config = dict(
    n_kv_head=6,
    vocab_size=2840,
    bias='none',
    tie_embeddings=True,
    init='normal',
    init_std_o=0.0,
    init_std_up=0.0217,
    lr_mult_qkv=0.4,
    lr_head=0.00702,
    warmup_steps=305,
    schedule='wsd',
    decay_shape='linear',
    seq_len=256,
    doc_mask=True,
)
MLP neurons of a small language model. Each row is named by its layer, matrix (up: input weights) and neuron, and shows model dimensions 64-159. Each number is 500 + 25 x the weight over its row's rms, rounded and kept within 0 to 999. Numbers have three digits each.
Before each neuron's rows, "fires on" lists the tokens most often at its 100 highest values on Wikipedia text that the model never trained on. A number after a token or word is its count.

fires on: " Sp" 18, " ==" 15, " claim" 8, " term" 7, "ark" 7, " On" 6
L2.up658:501464511494519485482522434513498454506488521524494488494526515464463521454514534531491584438511502499517449526506519477517495466495487454518507555531549525530524508508512437511496491469454495475523501496480515507493513568485532515515468484538526481454477473510551544531494521484505467492

fires on: "ant" 49, "'s" 15, " her" 12, "ior" 5, " at" 4
L2.up1384:502506529493497530505476504517543498522502517501488513489523496519478485500528524511490476518464499537475526458476517506542503535508481466513484506504512495486515506467517474512550512451511481515530469508466519517496527509487509481493508446508524477541478497493489491479520485486480478493

fires on: " project" 14, " also" 12, " tr" 11, " ret" 10, " Tr" 6, "owever" 6
L2.up1247:528497512519503486510522511543445531495478490556527483531507518440514539498472508454489524483546428504500518449485498539489477509477530493505474497527500507491505501521471480505498494497488532509463488500531499492490538512495469504505506485521525566496478521507487572471518471487541512507

fires on: "oute" 19, "amp" 14, " short" 12, "ric" 6, "embly" 5
L2.up1115:480481488520476518510493527501527542547484443520556505465478539477505461512526498541511511544478512479457504530516502510518489504504506508500499488473487515511492501511519480496495507563522509512486481476443507513501513457527480448461473512485528480483521505525502521501491469538464507534

fires on: "á" 16, "us" 13, "ast" 9, "ampions" 6, " its" 5, "iz" 5
L2.up495:509456439512518464499503476503479478457494526453481525490434467471528540486508476543529470511499490482517513494499500492457519509554478527526481526476516506510452449536516495525495499462500503495475500525514516509514509453498503544513475455497508488467496489471501488473506515479492509474

fires on: " col" 21, " sc" 15, "iz" 14, " go" 6, "eat" 5
L2.up1200:483522516504500499522500502494542494552476505491522499506485506518479490489546499472453498513470552507519537474462490490500506490489489484521520494492493534468500469534511550437513502501529563476528464510523484514516466474470498463510492491504479522516516489517497562529506506505458519523

fires on: "tt" 13, "ade" 12, " later" 9, "ok" 7, "ra" 5, "oy" 5
L2.up82:500502481460503482532448501465501521441476478481509499504525440538488505545522532494478462471503496519488508488491508453473476477548493469513479465518460491487436474489513510512528463466504478529502505524502492474498489500454509496492456492503449469531500524536473507502476530496517513512

fires on: "á" 26, " cons" 19, "ou" 6, "out" 6, "ow" 5, " contin" 4
L2.up1204:508476522551465516507508452473511472541456521526507500518486516485481499544540505492526492520533543473456446486512504454510522556501510480505491490509472482516509496507452519548522526510510503477480499467462491497513497506471472516552492466521513553452515479469498490474499474516519481468

fires on: "el" 12, "ut" 11, " born" 10, " t" 10, " young" 8
L2.up1295:515486519551495485528548528498548514504508497496525544491502464516448511494529526507485513491537491511556511480511491483527508522483507488498494496477484483483517475523490501503476505538474525485493502449526532491489439532502507534489467486535534522514492491515509490480495473498476487539

fires on: "ated" 45, " same" 10, "sequ" 7, "reen" 5, " −" 5, " due" 5
L2.up633:507474471483490496563493491487507456514511520529488491462490489494486487519532515496537462517478517477489557539498467479444518435515467547495468503486467510493495497495481484537480517467495506495505497545471474512519545479515557529502478492497488501527498507536505516490481496502526553479

fires on: " El" 51, " La" 17, "ivil" 15, " el" 8, "uman" 5
L2.up893:534487497464526526492506528507486511525518469488510498482503501509480531519512475527489503505512456511502503492476540541468580493538505486481510496548524506506453496538491525488516439488472525485540470506537497512536502502524476512510545491458509517491520538498507526508486481525466498563

fires on: " season" 29, "min" 8, " need" 7, " player" 7, " Ch" 7, "z" 5
L2.up776:515522479474506519501484507508510479489470483525517502506475514530472518533472517514480535500518483514523475543477503481496488529482449526495501483440487477477530523481503526494526459484510473487505516546510507498506479526507408522510468463521520513501526541492515494480501506475486463511

fires on: "ut" 89, "rit" 6
L2.up1316:485480495540484517499493514473521488509513459508530508485541439513494512498450505513464498471518475478495524523468466456502548483521518496506511516479543519501513482487486503522524478516513496488534469516473514521441440510519518466507528480521488526526438522521514509508562513507487505476

fires on: " State" 25, " United" 17, "hip" 14, " rest" 8, "ist" 6, " Swed" 4
L2.up257:510508485474490551503482495482507513459471490526497479476530458478486455491506473488487495488523529507499458492511494535503497472509511481478479515498517518477489509518567500520506501514460486496473503498504459471523504500510581444515469496482473531476484504479497463535501488469529510503

fires on: " him" 36, "ro" 10, "red" 9, "ut" 5, " his" 4, "u" 4
L2.up1249:525524535532516517459493473486511494508527513502490485540466528531492515566447503518548474512447505510506472509535511437466502530478483521584480508451503530498507488504492439513539527512497455493527496503521519491460475480452535561484507501537480484485502453492498516474489523478481512507

fires on: " Ch" 36, "ct" 11, " Jo" 10, "ec" 6
L2.up1356:528467486502476489509489545532543528501455499528501527452504501500508481510492481498496484473509458521497489487489492506491489462471493468496509491509482504458519499499524469518496519511456530532513489474513499526505500484507486490492529505517455510495476493476513532508509452509527468504

fires on: " people" 20, ":" 18, "ation" 7, " National" 6
L2.up1108:524525515465502477489488485496499487518542502505508511487535531497490488525477499502502514519472521520502527434477491496507494503500506530491502474494461488500466508433454511488479467467498508499471505515493575490494524463495543462495488463492521522484531489426471496484471545490490515473

fires on: " |" 23, ";" 12, "S" 8, "T" 5, " T" 5
L2.up1336:483514468522509511510526505501523501526508493536515517465484438478465495484470458548495471497459492517537480512484517456510529479501509463505503450499539506531504502507494494546487533490478503496502522493492499488523499453527506495482530506500495458471498506463498485536484509496523463527

fires on: " music" 16, "ion" 15, " Dav" 8, "ood" 8, " every" 7
L2.up135:501513493513505499505510486508541514437493517498562490564477538537495519483522511451518483503507501475449533517479514481518494478503507489504468493490473475507562480516531472476526473502520476543538465486536533489484464480476518506481499492531518478514509502517499513503523455474488476504

fires on: "ri" 21, "ust" 12, "ation" 8, "ics" 8, "ered" 6
L2.up415:499471513469478532505458507509464503513453517544511485502508479515511505493493527513425570488459523503471527495506481496502521534523494461492477482481473482495479452512468509511495514511527481504489493493510502487535492528530532513500523483504511476474510498559528511481455457513459503485

fires on: " where" 13, " under" 13, " young" 8, "ound" 7, " will" 6, "irl" 5
L2.up1479:468539501504502478503495525501504530455462449493521517477531450492499503490536473487520476510507476536470483540495514510488512508488516516465487489542531502492477500472511467478501473493485484524498492463519477511490511479486505521518468521502482466497491517508505502489539504538466495543

fires on: " such" 20, "her" 16, " se" 10, " She" 5, "ary" 4, " number" 4
L2.up682:488493473493522462540469531526478515554500488521499500512527480513499474503489494489497515455484501513462522527506496521495526477535475506552503487517503463496452534580485500494522493490486491523521492532485485499477492505540491489515489481493483416490461531540501486495499523505485485554

fires on: "able" 39, "ics" 11, " ==" 11, " before" 4
L2.up747:484448467499521539502502487530515497475519470501516535484483540496503538508549507468507515503501497483509505532486520531495505486576503530469502518472534500476470482483539482512482482536490540512519494484502466481465537494491485564516487492505473487565518517502513495496502474517494503487

fires on: " that" 37, "ated" 10, "ing" 9
L2.up62:498530487456476499489474516548480544538546522550538483451429514495505466553498527433471531517441489475507477542452525482463517495487466507504462510499500532501476480469496478529507519513518518501454490516514471516481514497508528509506488500523508515533508496532522486492486533493469492543

fires on: " E" 26, "a" 10, " t" 9, "ph" 6, " met" 6, "ed" 5
L2.up1203:492522465498527505522548508517530495501523471533511478483485482486497507465491481493476474496540490479482539490474506492512501463503479463519497489530469460467508492508523491509479486477526488510475493498488557486504518439528490523498485474492490529508493490523529518543546490527523487520

fires on: "s" 58, "ed" 36
L2.up95:538527449476490507475515480491473516507494480555510515501559552486472507498497493483508505480513515475547470470468473494476552476491544544520479475528522442495508475495480516501471520459465489492477493495524512507527516456532483546451500532519508484530477502500539526498507493502529497532

fires on: "ts" 20, "oul" 7, "hip" 7, "op" 7, "ult" 6, "ography" 5
L2.up1053:518465484496459475477497539522489545470490510473472504471475502506511501482497508532504526478493512542484497466491484532496498518510477443459531530478504497455504494507555508503477489493514490495455487463490539506500525520475455510438452490491499477473445524505504491493464506479504470506

fires on: "le" 16, "ess" 15, "et" 14, "ady" 7, "ed" 5
L2.up1021:511541492507562521558513484491492481516476511505538467507533501499471477480457470516512494509498452497538473490456512461516485495523525489532474496491533538505471492510519510501527472489487474466457502473487535511552507483513553479487512529495515437495482509500497517504516506524488512526

fires on: "ous" 23, "ial" 14, "_{" 11, "ans" 4, " into" 4, " another" 4
L2.up1124:521511519483463533505451498483476518528500475474457460483530522496504480536509516482491472500470534468521525486509482505522511465520553518488486477509469489515434512510534514511475473485503532470497474541488477484473533508494535478487493480495463557535479531480458495492510521469492434479

fires on: "ie" 22, "art" 21, " |" 11, "ished" 9
L2.up287:496476486478554526557455507556511514487483493447527530515547493469514517551504516471504494514472486480492478535472517461494493538453504505544494522478512493444498481510442490464522546533490487534499488474511498513478508559511469458437521498470502484496542484499488539498496489496506514483

fires on: "'s" 21, "ic" 15, "ue" 13, "ime" 8, "e" 6
L2.up1266:515511491532481462499503476509512503504451503541494487474506493481498490489515502512518524515440469510525538517489485484536536480488445516496552454514521492447473503506522498499533475533467496512485499504477450477474518515501518485550545438527532550515492467499509494477489466457502493545

fires on: " first" 33, "'t" 10, ".," 7, "ice" 4, "af" 4, "ae" 4
L2.up1460:468518499497509478492460543536474490552438466549522492453452509485493492485511532533498509500514503513470488527456486465491498534493472494507459498467503532483485470517507505508493497485523491531493475499547497526487482504470508487465480474492520497561477521510518502499514474495551525561

fires on: " t" 27, " T" 17, " l" 16, " L" 9, " Sl" 4
L2.up1419:501519482534497502495493474485539486486496478511487497488474488510488522520456513553488511429462494508518466504510511517540511547461498482499535516528476532470525486449493508485469512484507539494499534510487491483470557492539478473481494504504491498512468507499528505505510517524519476483

fires on: " New" 38, "ated" 8, "ical" 7, "ial" 5, "orthern" 4, "ed" 4
L2.up1026:518502490526509487514527500512505509520487461525502507500484520518486504516488468479540540482489480508543509498537483497484524493519488534478490482528481535502487518481507496513490489479470500535434516484501451500461491457566506516499519508530478512500480507491513520512504511469466523472

fires on: "ob" 16, "ult" 16, "ition" 10, " mod" 7, "ey" 7, "ent" 6
L2.up232:504520542545506494474481503475490519516501493495466530490490499489511534499494506505504505529485527532575484532495502494504497501504532500506466521435491487496536512463504513531509497519508507500477495485462552473505536496459442475481497503477501532491501529484490481515525538523513484509

fires on: "g" 22, " Har" 13, "art" 10, " Ch" 9, "view" 8, "ct" 6
L2.up1138:513500511480501510505499462489499502499419511497499560473525484507468491515512476461497514480493490475557485467502501467506504491498509471459489524541510444498460518446478463472520522538490550496471505508516494521500528475484574506513524473512500500497509467505530502513505472526524464477

fires on: "–" 72, "-" 10, "/" 6, " −" 5
L2.up36:536510474483538488485490462467520449507510492470512532468472540543506527504515492502514487501491517562507497502561491539495479488483546504537491477496492505474510499497504489522538530526439521472490463494538487484459503503506518521544455526545514526503511591516521453491484518531543492466

fires on: "s" 33, "S" 23, "." 10, "'" 9, "un" 5, "as" 5
L2.up549:574559509507500502543465467533504528461492446486503496520532530532445470461536507494488505440473507534501484529467473517536538514495508447498484495492514508444494466502521520502475502488516481524522492496534493507503523466505488507512502459518498496518520499490523506515526486543479485518

fires on: "ant" 18, "il" 11, " claim" 9, " area" 6, "==" 6
L2.up865:469489539525563484520497524513480511494539455491508485489508517475496483483516520530515511486505489525494531484512471496519515502539508492533538492502551505490513505547526505493510492419479544489508483480508506492512508501526470496504500513489454531459447502559520530511540515522535494453

fires on: "ult" 21, " add" 9, "ery" 8, "ose" 7, "acy" 6, "urr" 6
L2.up227:484486461480474466446511485498516476528487513480498510491474479504489481487486553541534495495504522491511453531474522509450479483538501473533513464468509541482496457534456465499566465473500471488480480538487481523508498533528460504497482499530519477510485491499534482495518505508489498469

fires on: "und" 23, " end" 17, "aughter" 9, "ust" 7, " first" 6, "sequ" 6
L2.up270:521523487466515503497516462536481498502556473490520487469472489488455477530489478538506490473493475517474487472466490508514516519534512475547482457495488504495515501485496534451491536489495493482440488468473509440486520506479582511511480498477495498510467475488469480538511513514466497457

fires on: "ich" 18, " acc" 13, "st" 7, "iving" 6, "iss" 5, "ug" 5
L2.up1462:480483512501514562533512526498552471500530456478484477490525502460480526495506510503511508556511484483475528506519480481471489511534507497509520494508506498526482511486467458490498451489484549526480465482525559500469543511486476527527504485522533549496468509485447521484527486503505472483

fires on: "way" 17, "orm" 14, " region" 10, "out" 8, " system" 7, " process" 6
L2.up1251:515494475538499514475544502504501529546468530502472538509453487492530495479473500502540495469512493480535494480496508520464555464484492533500537508509530476482480481528456465510508502496479525487489504504504506524521492509516498533474521524496534517481471498474478464498542487520505506503

fires on: "ry" 13, "ition" 11, "so" 10, "ered" 10, "ole" 10
L2.up1094:498518543501493485485513476528493489481450508520479488514509504469469525450462535543464527477506537471532437496472504506466502520476477472481504469542488527550460468471445450509494528490494476437472486532474508513519538474541537515504445464514523501563491497480502532475556452533459474472

fires on: " =" 19, "ood" 13, "ater" 11, "ry" 9, "red" 5
L2.up1470:515504518479492490507469440544525505492534515497518495533497509470462529546522499484523476496508477446559523523523505507557512477466553516498486496505520486520454515524504466523534469460506533529491517491475525471527480444535530549491471518519542476480489540444460520504482489536563478485

fires on: "ver" 24, "ite" 9, "ans" 7, "aced" 7, "ipp" 5, " Total" 4
L2.up299:510540507472500568526503518489482488496464536471506524536514533439502470553532516500506497499486511483456487449483490557508505518496482490486473511439497509502467476529524530509532529485519498501451523489475500535518493523510535470501524524514526520492507513536482546499517473461543539476